From a checkpoint of a small transformer trained on Wikipedia: tied embeddings.
MLP neurons of a small language model. Each row is named by its layer, matrix (up: input weights) and neuron, and shows model dimensions 0-95. Each number is 500 + 40 x the weight over its row's rms, rounded and kept within 0 to 999. Numbers have three digits each.
Before each neuron's rows, "fires on" lists the tokens most often at its 100 highest values on Wikipedia text that the model never trained on.

fires on: " a", " o", " pre", " we", " te", " h"
L6.up329:504509449439507458499556481473517434531462564487493443601514491557477527548471499501510476540479494461506511537492513454453617442543482472530475549494498492499463502465480500397501466510482477551439557456455516533454580494540563483566477500600489455534415496502474470445490427533491552534

fires on: " b", " B", " Z", " sub", " G"
L3.up593:487499521519488473466428526434607531501497550492488372475507513482550470470552537474552450492528487503544518445532424504523544484546555521505550545487506554475600551463463446486545479520537467437463440511527513561489520466575571519509516506502496529462508504490507423441542500503531509525

fires on: " \"", " Em", " [", " Ell", "th"
L3.up576:518496530485465506477473523505490509497565491532535512540517533541486481491494507530514551463500517458594484513533526402422553477532565480520509541499521537514458469510498429529504492545491385566479484554462492476492555549462518543504480367465463534504429461470527563517572529512432515500

fires on: "n", "d", "j", "m", "ell"
L6.up437:477420501521543502427441467502509617478547490497454487465421609538523539500461492499513495410633406535494491493460486521536438404529524520523532511534529471476502489474522549504533472589512465528499500417532466493571459527457531496460480509494456463531450505550520483461516468510500507505

fires on: " ", "0", "3", ",", "2"
L6.up546:511492474460538531559531518558478532482614476511478517513490514531504509552562467477571535512436526502494439531521454443453485523469513506521473431570511483411511531526456541473521420590472476547461516581529421471432505463481483496513454415494466492511503563462529543416482480493456503513

fires on: "0", "1", "anc", " "
L5.up285:512553510510449441500421483523490520535484458570493412521558481550446516546563481542498485514503519539477498554501436445502445472472516539465500433558524455550553574533512486469520532536509488472529507484529512477489467501556490484503515520546484471462527535447422431454505506442469443465

fires on: " on", "3", " –", " -", "0"
L3.up617:507517464480433473620474505535467444539487507517479480522458505508432503524553480561510497555490501486575483475546473477513481471454529480536538448481436464459488518506517549432504540514489532539523469522571551556388459475435490496506534526531512525492438517478505568502560550544465475486

fires on: ",", "h", " H", " h", " K", " of"
L5.up22:514531518511520450578588418475525506539428482497399541570488435536512457478465504517531535539486484469564451591499475482493472470547527481568506504526511464522468498501491496475507546520501505543523496518511492490438542530504518482499607503509514439516508487491481524460499522524460495539

fires on: " ad", " prop", " comp", " app", "At", " Step"
L3.up208:475491564530423475529521536498533469409439528490537512561428536542416524484522542524409432502500530552539493527455541528426512505451521472552444509497512497522500564538493505464606577466497442446479436556519555472508553530502534436469439485470535446490532548477503477480497559517500452520

fires on: "\n", "an", " B", " N", " A"
L6.up40:547478536448502516472414492480516457459471473519550528515531436518543521446565518481491497492491553549525463475572567446478592495512529569571554490423529463505510434453521470460456435445448485577531519497473470504550549526455544578492504510496526509412500486466480510534517531559511587472

fires on: "4", "g", "n", "6", "7", "y"
L6.up45:523445472456548496513544536511451490507454457525486463496481487452500445464504495538599523536441488519515467549531428441584443557494409497402483580503550523511469495507445499559511521457542467540560459445509536458552499534428461443545492577585543483471506524488466523450455457549495507537

fires on: "r", "n", "d", "l"
L6.up432:445547470485547533474500533559537531567465532461486468488526551524567579478461433543457451497541473522440453483490500504491472492523495439475546479534537466522528478501487521442532535502505472566451462426505523475553494489507472504521580495472534496432433488503569489499470464464450503435

fires on: " and", "-", ",", "ing", "0", "7"
L6.up198:464472563529510470521516499504439540517467460519484487410498442565470423460485420512465498525471456531462490533563429458460540505466461580478468504445528482564457539548519585492513499475489515493455492535486514521453501553481508497502536524497489482526511508473423464484519449476413455514

fires on: "C", " (", "D", "After", "B"
L5.up625:461429540421519573466466525501462547516479472509531457507575547442492457495443477462523488457539513459586514540435476546514554482592486528501497484512493510550510546510483505544433522508494512549479538458532560433431511423473507449528530502482600515491459438499472497545510570508482460422

fires on: "ul", " Pal", "al", " Em", "ri", " Pro"
L5.up75:528510479476481485408512493498572451536508448527498520499507530438532489515515559528495500478495517582462512444485532498523460485502493432439442510539476492547529515466484495534494512521439457536477541474449618514509579467532443535510535527398456420515519622505476518539467538538573445515

fires on: "==", " |", "===", "ov", " ==="
L5.up61:623502481525520456549482490482514534513500487519483541500541480456452555485451465465512455528452506479464517460538516462532489515528414521534489453444484493528467487446506577449481471550398418514493492544504528486497503480501492554513548485479472468471558512523555502512555478530511465475

fires on: " ===", "O", "==", "===", "U", "ing"
L6.up360:539496463508446455428496538532474538533509581473559477475503496500507535490473539527528450562502477464555495477489477444483521584474443547477498465400511464483431514537499528427461507506434480491415474482505544528542493499496508546556542546451526544496514472508481484563460544517512471525

fires on: ".", " st", "C", "St", " dis"
L3.up624:535481415484388456541613444529517523463506482495522545488504555490491543479542493467548523500496536489511530489434552471542479496549479437388474439466516473477431462473496455566494443534479516489470488525514572421492483483570548476542466499523531502524483433480532498526456514508483501412

fires on: " |", " ", "2"
L6.up379:444522545463495514465516534567493501515450534524497467516517544561504500558520564539516455520503515475524495555551428509545490423470497504478508422521455530487447467467508477525541514481577466440536522481461480509508548610509527513483527590498570448462523470456470487507414495460540577549

fires on: " Ab", " As", "ab", " com", " •", " der"
L3.up329:367594541526542564466543519510602472499528494528456458574453467509533444523497468515538512503568536499558489505458537533544529422484475514480521575483461536520496401539481585488517510556506463530518441485508581485478511431469520507445439549434497571434519507459543476480482483413498553473

fires on: " as", " fac", " As", " Be", " dis", "."
L3.up250:567582445493472603528554446520416421472502474405501506454511449457489527482482453407486552549491509473495441503485556519515537490497495506504497522530490451523480449580480511582493490543488588539540417554494559469512446508507466444472546490557472454530468450466509471528454478530500509504

fires on: " |", "5", "4", "3"
L6.up467:499485519487466513541507530479539556529464525542495510540492485497496479571532496526537479520549564454431398527452533533449534554509466471519469526472528485489589473544459440456472504594544453509539563566467559554450529432454502521487445498559532448504475483448524480476506477543500457464

fires on: "th", " b", " end", "nd"
L3.up380:475488508510460510426418529482523520499552504477474477535497500508547538494484544495480471428480536524542511519507478492530476525599479457481509475502542489469494480535505477575511479459549531511427475454475539523471465482556482560443540478487488428484539515490534398609504445533454457469

fires on: " where", " exp", " dep", " d", " ec"
L3.up433:504529489485497442465538493480478480441524483566555410540520516533558564495538469506433517484479481534528508541489500452454511439514546523547488572472501453550462411506482546500503529486503458441494516495516555497480384547474488571491546442473521556511474547552475479492488599505533461505

fires on: "3", "en", "enn", "an", "6", "inn"
L6.up81:490527500509455470538481551448585512454515482556490497517503497576576532523396492483490509474540421534444486454534458529508501444482520500573526535445529491526510513527514530488518498491487518493429506470501453494550517535501457503463455563486485533504487452572486503523497477498554502516

fires on: "u", "é", "i", "ari", "ú"
L3.up142:517484433475456467489539549456479520523499533462473470425462521493517529544489500480500454553527488435586469516536428472494487517521575501525556523467502501501578496516453422510506505515471511520513473485591482451476553587520457481519534544451536506517486632459529533510453518468476541466

fires on: ",", " de", ".", " h", " and"
L5.up380:503457487476471519536489482417474505507514535576489495566507529472464474425429481525514466533450530508528513479485471482551537469426473607467468479368481534515450527470441532438506531487495535531469509569520597565489560549540557497493548465491480580536473548488535515517534470551478446510

fires on: "\n", "|"
L3.up76:489566467531497422543454558550489512517519497533533541491458460498508503464535543462550499492480553436513519456535480539510538554505511491511499430484589480566505512505475471463477490524471488519523560519426492496482518431498517473450572422518542523440458482466524496484534462530512545551

fires on: "ated", "ched", "ted", "ended", "ed", "ified"
L3.up137:500541504554536471527498512460452536511457528606468459432524498474479523547502530472512498484536518451560423478484527502535487512536535508583448527481476490477611505472406550499432550536522495471510527488500499535517405517433464538518504496550503469474527415434463464584450543471473489477

fires on: "l", "t", "9", "lic", "7"
L6.up559:491493472474519492507490509498513485480485468527486482555452501515460433502470440514468543517510462549538537487540492547534491496500549513462492610511503453467468444490489507516493483500438463508468516479525503541489524428490492570530517436558468470506497393539464604484503523478505468560

fires on: " comp", " app", " Comp", " opp", " Pre"
L3.up37:472516474491501566500517469518505465445448499465590529539548542507452443508489517479403472486502444524508492566482472603489512555442524497533507515533456528490517557438492515406501474571526432497484583559474511453551478534537499477443501501499463480539522518540439577475502531489514484410

fires on: "1", " ", "iz"
L5.up46:566501442494470456482464472496542516403506415586506421445473562497469510539468489472500524535536453519508520515489473465447494466528560548526536504507515525559507512530428540529541476484511489416497421489495490519533485443485459493591458476531522469502541478476446460444539538487548427506

fires on: "%", " m", " as", " M", " in"
L3.up297:547536493500506556503466522449511548475479595498488526446598477487463469513474395422501464531523510496551448479516479518479531437601472558515506529510476546521511538533594531506529463461565607460421474501597441492497486553459494515478503515510531510550478438441470546459468424508523517468

fires on: " of", "ive", "or", " ", "5", "ly"
L6.up9:548491447554522465465472450461496472471473460562429506507494524558562469517496462444422559506447522494501526462536514501573583583554489487482485601480496532501467478503569459459465547512505528611499475496511525532484521554417448469455481474521554494491483428478545462532516535515465441536

fires on: "d", "ol", "ec", "c", "r", " col"
L5.up51:517478536489441493497518513463505483501542490503506492486468488433500538495566476513475572488442534500481494556436529505461512489595484516515602552526502521430485465506501548495490502506468441464520407430473545475511468542580504463443519469480536479450437467506421521528536528547526385497

fires on: "5", "0", "3", "7"
L5.up168:471537519448539526516408502556487561509550588473548544505460562522519488536510576463496532504510539449496490493468493451548513550521472500465546544538456386509544492447472526454534520483538567418486463502506503510440481457506508526457566543513535475426463493414542464486488468541415526503

fires on: "er", "s", "le", "an", "ab", "1"
L6.up115:445512409577497476514481489544535470433481495487533435470491515527517558509459424508413579486521496542553510426548444536533553524597496456507495528547520417466499454519442502563520504503559508461479493434517522479511482468437552471481496554503535400528459538465556499514618503464548539576

fires on: ")"
L3.up104:499464555458443527523508604461491504539540530520570464539554471521475432499398505473500395440544509482524531579450521491478503438515536554434535509491446555501488487531439391493472489500520451501444442541476580499510512526422552503470500475489554510456549559472535533519528537452471537591

fires on: " Mc", " his", " Ell", " ass", " Cl"
L3.up290:542477496509482444541467516556505524546501472479457531569460512525522509535463543457513519522456548493467553572506516492577435446571447481455478501522470504421488460473361564477526482526550459499423452537465557496401451542504514517453529464481489530544498507455540475446501458556508568439

fires on: " comp", " app", " Off", " pol", " Col", " Preceded"
L3.up354:560496483454485495524557464513565506489562486493537506547513499495488500531499531531506497501440562487510540525474541530461509556484488423514564443472463438445505558541443497452472560479578501497525535435481506477479450417484490541501492437567536497521459507495486517503513614453596520417

fires on: "iz", "ab", " Ab", "app", " relig"
L3.up503:470554439506537498411520456498520512483518523515445429508526584523532443493507526507492524533550426479599492532481504428517535470558542467467487530475514511548513400468502572481546568536489450468507442440470442520531563473533469525439488519471489550471524471431508535502535511500561564500

fires on: " C", "4", "g", "z", "c"
L5.up521:433487534477569487469477472551490453572537428472505462494577461439490447488535452499536600459509511492459524524443485440513427461483503487444541543545533521449464496501547424473467494477643517483482486505578487495521463481477505569510513528497548558537531525414512572459505473489504494486

fires on: " com", "ann", "See", " Pal", " See", "("
L3.up249:505542519456576563504474494533593528451548395487504473517557544497492472533530469538510511479564503463599462497409483507443547383496454465489570512486504532486533443477411566493447518556500470575436458502499502469500498500469471506514492584480494539426461461488600460520479494526579528532

fires on: "-", "\n", " \""
L5.up420:447466500507462434557428538579453529490522516495484522469518535491536531548613481494525489484497513496533525504493436489464539478526438515541522501493493611560531502508520442453530438542419446556493515526438451509460474522513517467543484447460446541428499433457490540515539506503506539574

fires on: " d"
L3.up51:573442531449477468556554502460504442497469444418548474518539487479538527542607519468423488497554538501480487480604464470493496448505518502509461564435498512467521481514479546479457504561561544458465503485476489459514523533523460460498503444560501530557457594441497566523465518538503487487

fires on: " |", "3", "6", " (", ")", "2"
L5.up517:529483542492485519537431530465444575505543526567465508540557558512493528544526434521494546526578496515508422560522509492521467541459452541504583561455544468505531445576496434514455449453526467528506476604463492473524578480440478445447481464484545504469500420401506543554507459548482527515

fires on: " o", "eh", " ob", " I", " a", "ad"
L5.up496:437519472495532560437569463499495492504526509560514426517515527488559480574441466493521466541468471443453527478460433446513591457477544561495544573479497471501518473458492590444494455523453452510545556440466538505507507436468563504488496494490463405473489530468486433548505503536433581549

fires on: "L", "N", " gl", " Gl", "n"
L3.up314:493420539482524587514570525477484496527517454580615476469494556476574468463466414533522487491470467547590439531494506511445502466467543451463517524523537430513473502514540553492527505531476500425511518497432459459540468401543470458496472598508525515481524431525489542513488497567520505472

fires on: " Ex", "Un", " c", " Air", " Un", " ex"
L3.up238:518486521533497509524426467517510464575542481501478497579552513527477564475443462465534467438532520476502528552476512484499536506425550471543558534477445509495560529570484565466550492472442564435477510534509564472484461445435504507552543573493469551468479458479497576476503426452469492489

fires on: " with", "ob", "ø", "ou", "é"
L3.up614:490464505471504498486541504449556521545552454524510517455555466516512411520486513464535520457582429518507500504545490441527433496558471458512474535438523484465452523497499495502470480498514492492536527503457442493519488507527552554561538471404567497498458510563468501519537521410560588527

fires on: "l", "in", "p", "il", "ol", "n"
L6.up247:500529503522547465465516525579451473540563477555521482405470494507492501456507477500520529495533534497504535525506572452521504567525496500493500455568477548532522464500486508482479476581556475545488491499446526442514548483541493551534525524498474472471496528457494483513420512552472496475

fires on: " is", " Cal", " em", " Al", " general"
L3.up535:564516499484517508500438475584473482500403518523482467562522582520445539483560478471502512469537526501536483538581458501534502467500444490458439559508472513562573528428443545491468480495498534442548508566565569421452545439497500466519541492490523488570459504532491500516457515532478563478

fires on: "2", " elect", " Al"
L3.up345:519485525518523591494466527499461498513405536482500465499572543509451473551516463481540507490406485525516394523508481437526524461493480515426467552504463575569547462482477494456477462550549509434507510551509509479477518554512471489495518526485475547475537471457451572498492470464512500506

fires on: "v", "l", "s", "2", "n", "A"
L6.up457:478424541471529502457500500480534532451482454528534401476490445549456558430464394450526514523519554517464398445474502555564531471462502509457496437514531563479516492532438535477513447583451435514590532472484505494547534515555501472562500520486494507507509527468440519492445529544505526429

fires on: "er", "re", "el", "ter", "om", "le"
L6.up161:459471449519489491532492509487401450473535487500549524504487523518538541525489537446492597518551541509451510524467466416464447503540436460513494509533480515495482479505451506530459499512532532474529526509492502470527484587425492550489494561510451452567401514470477515503505455407498469519

fires on: "ed", "–", " and", "ated", ","
L5.up50:506414496544441543523529488523482516521512547600536445496461503512412551496435409513508509560511490502532518450566470546518457540421463548532496493428530511497451539496508554500508504460491479498463553519517494558522550568521451431482518497509494570496493498542461471469522440450479470556

fires on: " h", "p", " a", " min", " comp"
L5.up165:443534490496474549530528483495457494494479499460555491541551500443424435470473544540472500476480548564560483534515512521512501480403403530500472469554465474486546528477488468466474519486543494466506538424439459476504528527499493427559524552542481554469446473505506465520473596467507535483

fires on: "==", " =="
L3.up57:595490448480531466498479511512455499502521522444510531481489477507533517489562508491490509508444548503540505526534541485436453521470467548461464412523518539456497488504506537447585504419493556468504431490408535498498584525474449539517515618483482516441433537488453538478531507513503503480

fires on: " ex", " Ex", " un", "Un", " Un", " en"
L3.up138:577470572506480522515568485520459437554511412452507495516476443519484550479566468556538473478448525508516464544442474507520541528434537462494559513505460472495492474537451558449494517590550530488441531526484592526543509455503485490487493513524525538508440467487471511499474564538495466552

fires on: " an", " h", " sl", " or"
L5.up396:474511500504546518557514444479448532502421538522479449550491458539492452510505537524536572497492497521488454540610500478493556502479471488430551541493514575503498534431472434521496500519514570486420501482568511559547463535502477415485553585488535480486601493494533435444464557487492468463

fires on: "ust", "ot", "rop", "ort", " Cont", "ont"
L5.up3:482467541505499471425454509550512536477494506453476487453514505438483501466462532446491526549506452506485575580541455508553524477519426499534445589509477547408439506579516501463562582446432505482507443536500525529493480492474488486452459551510529463521439537487542464508531459431474439436

fires on: "-", " ", "ul", "s", "il", "\n"
L6.up241:458496538495515433480436508530492490467518511558504501481501514532536503455555530492501509484459525513446519533483484463544534441498528457519558491552497531549505502443539508543551428500515465537505517447438577514511508547527541487498501482549508400512480518432496514428483439563536515538

fires on: ")", " and", " col"
L3.up362:462470493409416456529498527521489491484581489479518521456523534551480409512469540555460477437484536552510504549461458520419447464501445528521519521517527452512417492491461475508452508472484472503480532586475553521526559515480559539487500534466567533533486485513519421439514553505561458614

fires on: "==", " Total", " ==", " Website", " based"
L3.up320:538556549454503510517459511555466551468444582482444516444539409455515406494502476513579536513468505484493511539566509496447514438523474604500501499547507517460549486493479488468536460425551444532559494546452498564481459495492486439471545508467540529605461505444504568495506550546494492497

fires on: " comp", " app", " disc", " prop", " dec"
L3.up610:488530487486484546564479531560488517484527528463557508453531525465489469567469516469401524528440489522496533450457548527462470507501464466585495472578547502497479460459449550514527465509584487418485517549485472515414466442469485448438611440566523469563484499493449572501504539464430468444

fires on: " Gr", " his", " res", " His", " public", " Republican"
L3.up483:520407496453501461550500445520522515495435473528533462547453523484413573517532515563486539459538608493511509552486509455554456473490507474458511541493448549482535525452501521489509442502521520465494485551490480542539494572448520539490491516535468569440530472466537531480486525520476455482

fires on: "r", " to", "b", "l", "ul", "t"
L6.up473:409521488476502527476524475527531478424444490524506486529491527561443485542523480568467537459500400553514493461487410511514547495550539495477484539554511457524528463483518486534519469515496427489547474549528537490535485570479520506541518485462483465534550499460443537517476501514522580545

fires on: " the", " those", " med", " but", " place", "ent"
L3.up395:493429526483508454496531528496494542506488515533500567467512547463539458510482529477505432476551571540473469560454373420362530478474505551524488529483565473562611514484489531491568487479511523477525541559488516475553497488489524472504460433494538503553474482488486527392492432438517485456

fires on: " which", " and", " but", " +", " Th", "om"
L5.up446:468480529493458570522485508513417403437477460576491493537537502500477520468436496547515550473544455553550457540437467460459546507465533572459471528507533465511453494497542446507499395516484564442493498500403528553525474543499532522504501516492537532556496487467443455520503479472461485509

fires on: "k", "1", "|---|---|---|---|---|", "z"
L3.up551:509451447490507471493529554504538489462508493533435511457492502526540463457558468512485507450535492485475451528444553534533503456436486562445535485567543527479478578510480516467510499532494565528492428510498554454567478472485480487483500518524442520499493443523472543446580434491475516451

fires on: "\n", "|"
L3.up92:438519467463496504532474512568480503533443543490486527479466517557525412495568478536515489459484566437475489522496429504519488485486528504549513529478553460598539545543505492584478501535471495486515559539447458389434474480496506493478547454486487502491491438397477496518548583469533501486

fires on: " H", " h", "ol"
L3.up397:513505462490532521532460539415544510491560527457502481506447475435482505522490497500497543509515588428486475529524543505510502563489556514572539502429531484450488507466450526481499462463486541519449575458470527560496474505496555495530599462563490515449483466564502484462519492500492410445

fires on: " H", " h", " Gu", "v", " V", "H"
L3.up195:462434521502494537511461503464505570534515489511448444489503468482526501501535427463525570453502596455477487511457492456466439513538449549527457525466593467467486584530489550478473482430517498440494494499532482560534488474440507503528514436518440481469464457489474451505523488541570522406

fires on: ",", " |", " when", " and"
L6.up518:488588467526488508518481509550463575530523461567482456516423493496494433533479447440549498476520502544545507479482482453486517477481519485504544439608472513628485429518514611445469500535471411495487530504470472551502485512537531504476564511421549471589527473454500495475538477498443523506

fires on: ",", "–"
L3.up522:445508505557517454522436470522462480545570414527513534468530554474493503473463541516519543443518555478525539559497490424565468493552495531488555536459543511412490485461535419496556496488398547573486551437416480482495461499535557552472544484459456416368510483539510544474538456495497473534

fires on: "'", " he", "ained", " vict"
L3.up468:480501477531493460476543460441494527518546489511398495494512514463576464532409492441515460518510545473538544580487543517494496458598535466509444485459535513549520560479505437473508438482499464510504512505498451508434429572489517477545564446512431480526467443482504598508463456486529551518

fires on: "3", "0", "+", "5"
L6.up592:519444526473472413462480520478485495575559546530493544558517470480418448477544556468358521460520578463475527491513549483506522515541502501525512508414447485487527469422480556475494497569506577498515471548480554531439460444506508496451509473453531572513514498514478486487519527545401518509

fires on: " the", "th", "t", "ent", "m"
L5.up297:535450523505518541524555527470507517440503486518512540518468523537530491480452467496521570509507523515436474473460424399494507465513577488552500566494545469501489427504521476476574513500529484470509496513503547506536507424500454552495553402510536440486445439533520450449490528422535475535

fires on: "er", " and", " Mar", " An", "y", "at"
L5.up507:485492476477529486420482539549555467533509551504543506515458425564545496481430491525519557508437483523478473469514483539459484537527486501487629533509511519438429597528526491500468525495491601468497479500574502580467542560456489544422524412491509482464533423511554474448547513529555506468

fires on: " .", " \"", "[", " [", "(", "See"
L3.up96:510459433515528541500450567526574464575542447472576476551465457510463427560499529476450492545493484488547435512509575496486508464488477494459511509513411507483491598548567561579463485518490447503470501484456502438539467523485488515555402548457483528513464479492547528526481532511589503477

fires on: " n", "N", " low"
L6.up584:524481523526551494510490424464445500555570414531571446566503529500500497474532476520484459506522510481501519564529427523513482509505490511497485453421573545488437530411551561536519494525532517474470505505466504489499464491509531415499525549479520538401447487497545489484480495546498490468

fires on: " P", " B", " V", " New", " High", " I"
L6.up358:437471465481588414489534440464488461498453493442566498515524577509407492453473443522527585498428553583533494529478505427480509530535531505506515534432516503486541518529500474507497498488486501495480507498451503489482508466462524491520513476523580502527454468543505537443531549507461508375

fires on: " l", " co", " le", " B", " Per", " b"
L3.up415:487515442480496547527429505477572455461483532416521478522418508483509543409545576549531461486543530453527536470440443553474519467525520501523467509417525492478536507460438521493479507454418496481445448506506582517466543489541521511463472473545519498497460444467515506525463468513586493441

fires on: "ia", "ian", "s", " ", "i", "ist"
L5.up129:448494506474561519492459532471553483461564491543468515460525496514416513492477444505465543489551494475472578479495516560543519536509455516504540432476548514530514485519538495481517459472521499503471460590473481564463500494530430429492515591500426472492503476517491481511482466525409523486

fires on: "),", " g", " d", " as", " r"
L3.up296:544531488503512531487459523516498556582515505478541512504511442493496518457536529370417503544516466481507462529500482474572529401485589519504587499466509461493462492483482479527524547487499569469469522499463508479434511528532450496567496480533518530521475556447536526427470553524481415463

fires on: " cl", "ated", "ept", " gen", "aged"
L3.up361:485549491566516462498468476535474467510494492518467538481509494478400548487528521498499465411475515532539535550448470532575525450498445485484404470494425497461496517449558452449539504511449518490421532591502461540472524409483498493465570532489466525553548423501517504508451495421527497520

fires on: " a", "ri", "or", "it", "ut", "ul"
L6.up426:496506470491466575492533496493533460449526516518491515504525487447495492473451574505560545501472477560456538479555496506477529465400487489549455501527468509546481450519511489518542528499488491518390579560443562434568510517504517582513410436467433541519542507482475510498502549534465576557

fires on: " ", "2", "1", "m"
L6.up27:557427468516538425511458494552462514501584574521491459554481539485496464518503490536573535480522412497476519530497485467481503455529546512511520457512502479454460579508548531456479433492547472500507530510509473494514422433491418528562454471548498430562493489474546441496502467492529457572

fires on: "1", "0"
L6.up222:512515451481547521484470561559471602502537456500470444496497537559461536496594451526535505489508434467455563547462427445416494476554464526497517443528574464500426494618459518514465473458544553435497507424498493492465470538521518513519470505424516434487450504463483517528475542479490460423

fires on: " an", " |", " the", "N", " +", "s"
L6.up446:507549531482451475476525459525465539486464515535510417476515455503494534481490528453522477445525546523431509549536456465497476503472455449497479450512535535516408531531519531439510476552539497423457509430539515596528459559509484509423511549576518489539553542429543461531453558590506554427

fires on: "ó", "ø", "á", "ö", "ä", " /"
L3.up349:465490511504522503479445504347564485518523513551517475494497505503426541446500473464481587445506575516516455482474452483482481528419524468515499454526474554435516536504433439524521492413548500440493448472478489507516468535496502470518476491519493603525517533493584520513545553444542576479

fires on: "In", "==", " In", "–", " in"
L3.up518:522513529478476522484532504588418498507536492518554474555449523558558525483441481502528511515507527544506487467512438521443529583445421492503545420511516522498566532567478524479577512393524488471467476534520511509545524491525449540499530440488444567472496508490526525501548463539522524467

fires on: " in", " that", "in", " m", "-", "and"
L5.up359:500473444500499492423503511405556472526578509488491441495511561523535409549472448486521498488498503453510529527478506507541510488499557569543488403486431582521548484535592479609503465480524523484464541469467485530461507501447471490401506476483513470526491512512485553475499593514526516459

fires on: " |", "%", ")", " in", "W"
L6.up600:458489412474528471554552459448481550552511504462450466604565473502523517496500517556481519570562471571491527515526477520519477488485485481487473512541496484550466480521443488521460486484490502411471573449517514559511432469557509511451575499476511504464404427524528505460481463492462534582

fires on: " and", ","
L5.up16:514512476497496521525549481488483451551564468530477515479539458471498513552469493610487508470464450539508527543448518442535558478532491498503505501512499477608423461514590474482541519525528514576473478373479505525480561561501522490498598500423536494480478464481479484454519418451491491512

fires on: " kn", " Miss", " an", " sl", " spec", " Chicago"
L3.up496:390546549462539478478516466486421536436502551508569551470490468533507529568514515545488464456494480491477504533519513518545562461493514505478446483483520556438457572496537526476467474568488565431481401497523445384514480574533513447474465533470473523533560499468486493508480492515503522517

fires on: " mon", " comp", " Comp", " conc", " music", " based"
L3.up434:448518462531455457505565512519540544489460519504495520495440470510475486492439543508495514454463471536554573539356496539465473437474501543489425530517473527464510529500480545493568584477502531485502511550517506517595473530489584472489455551502383445506558615494480532489488529455519438486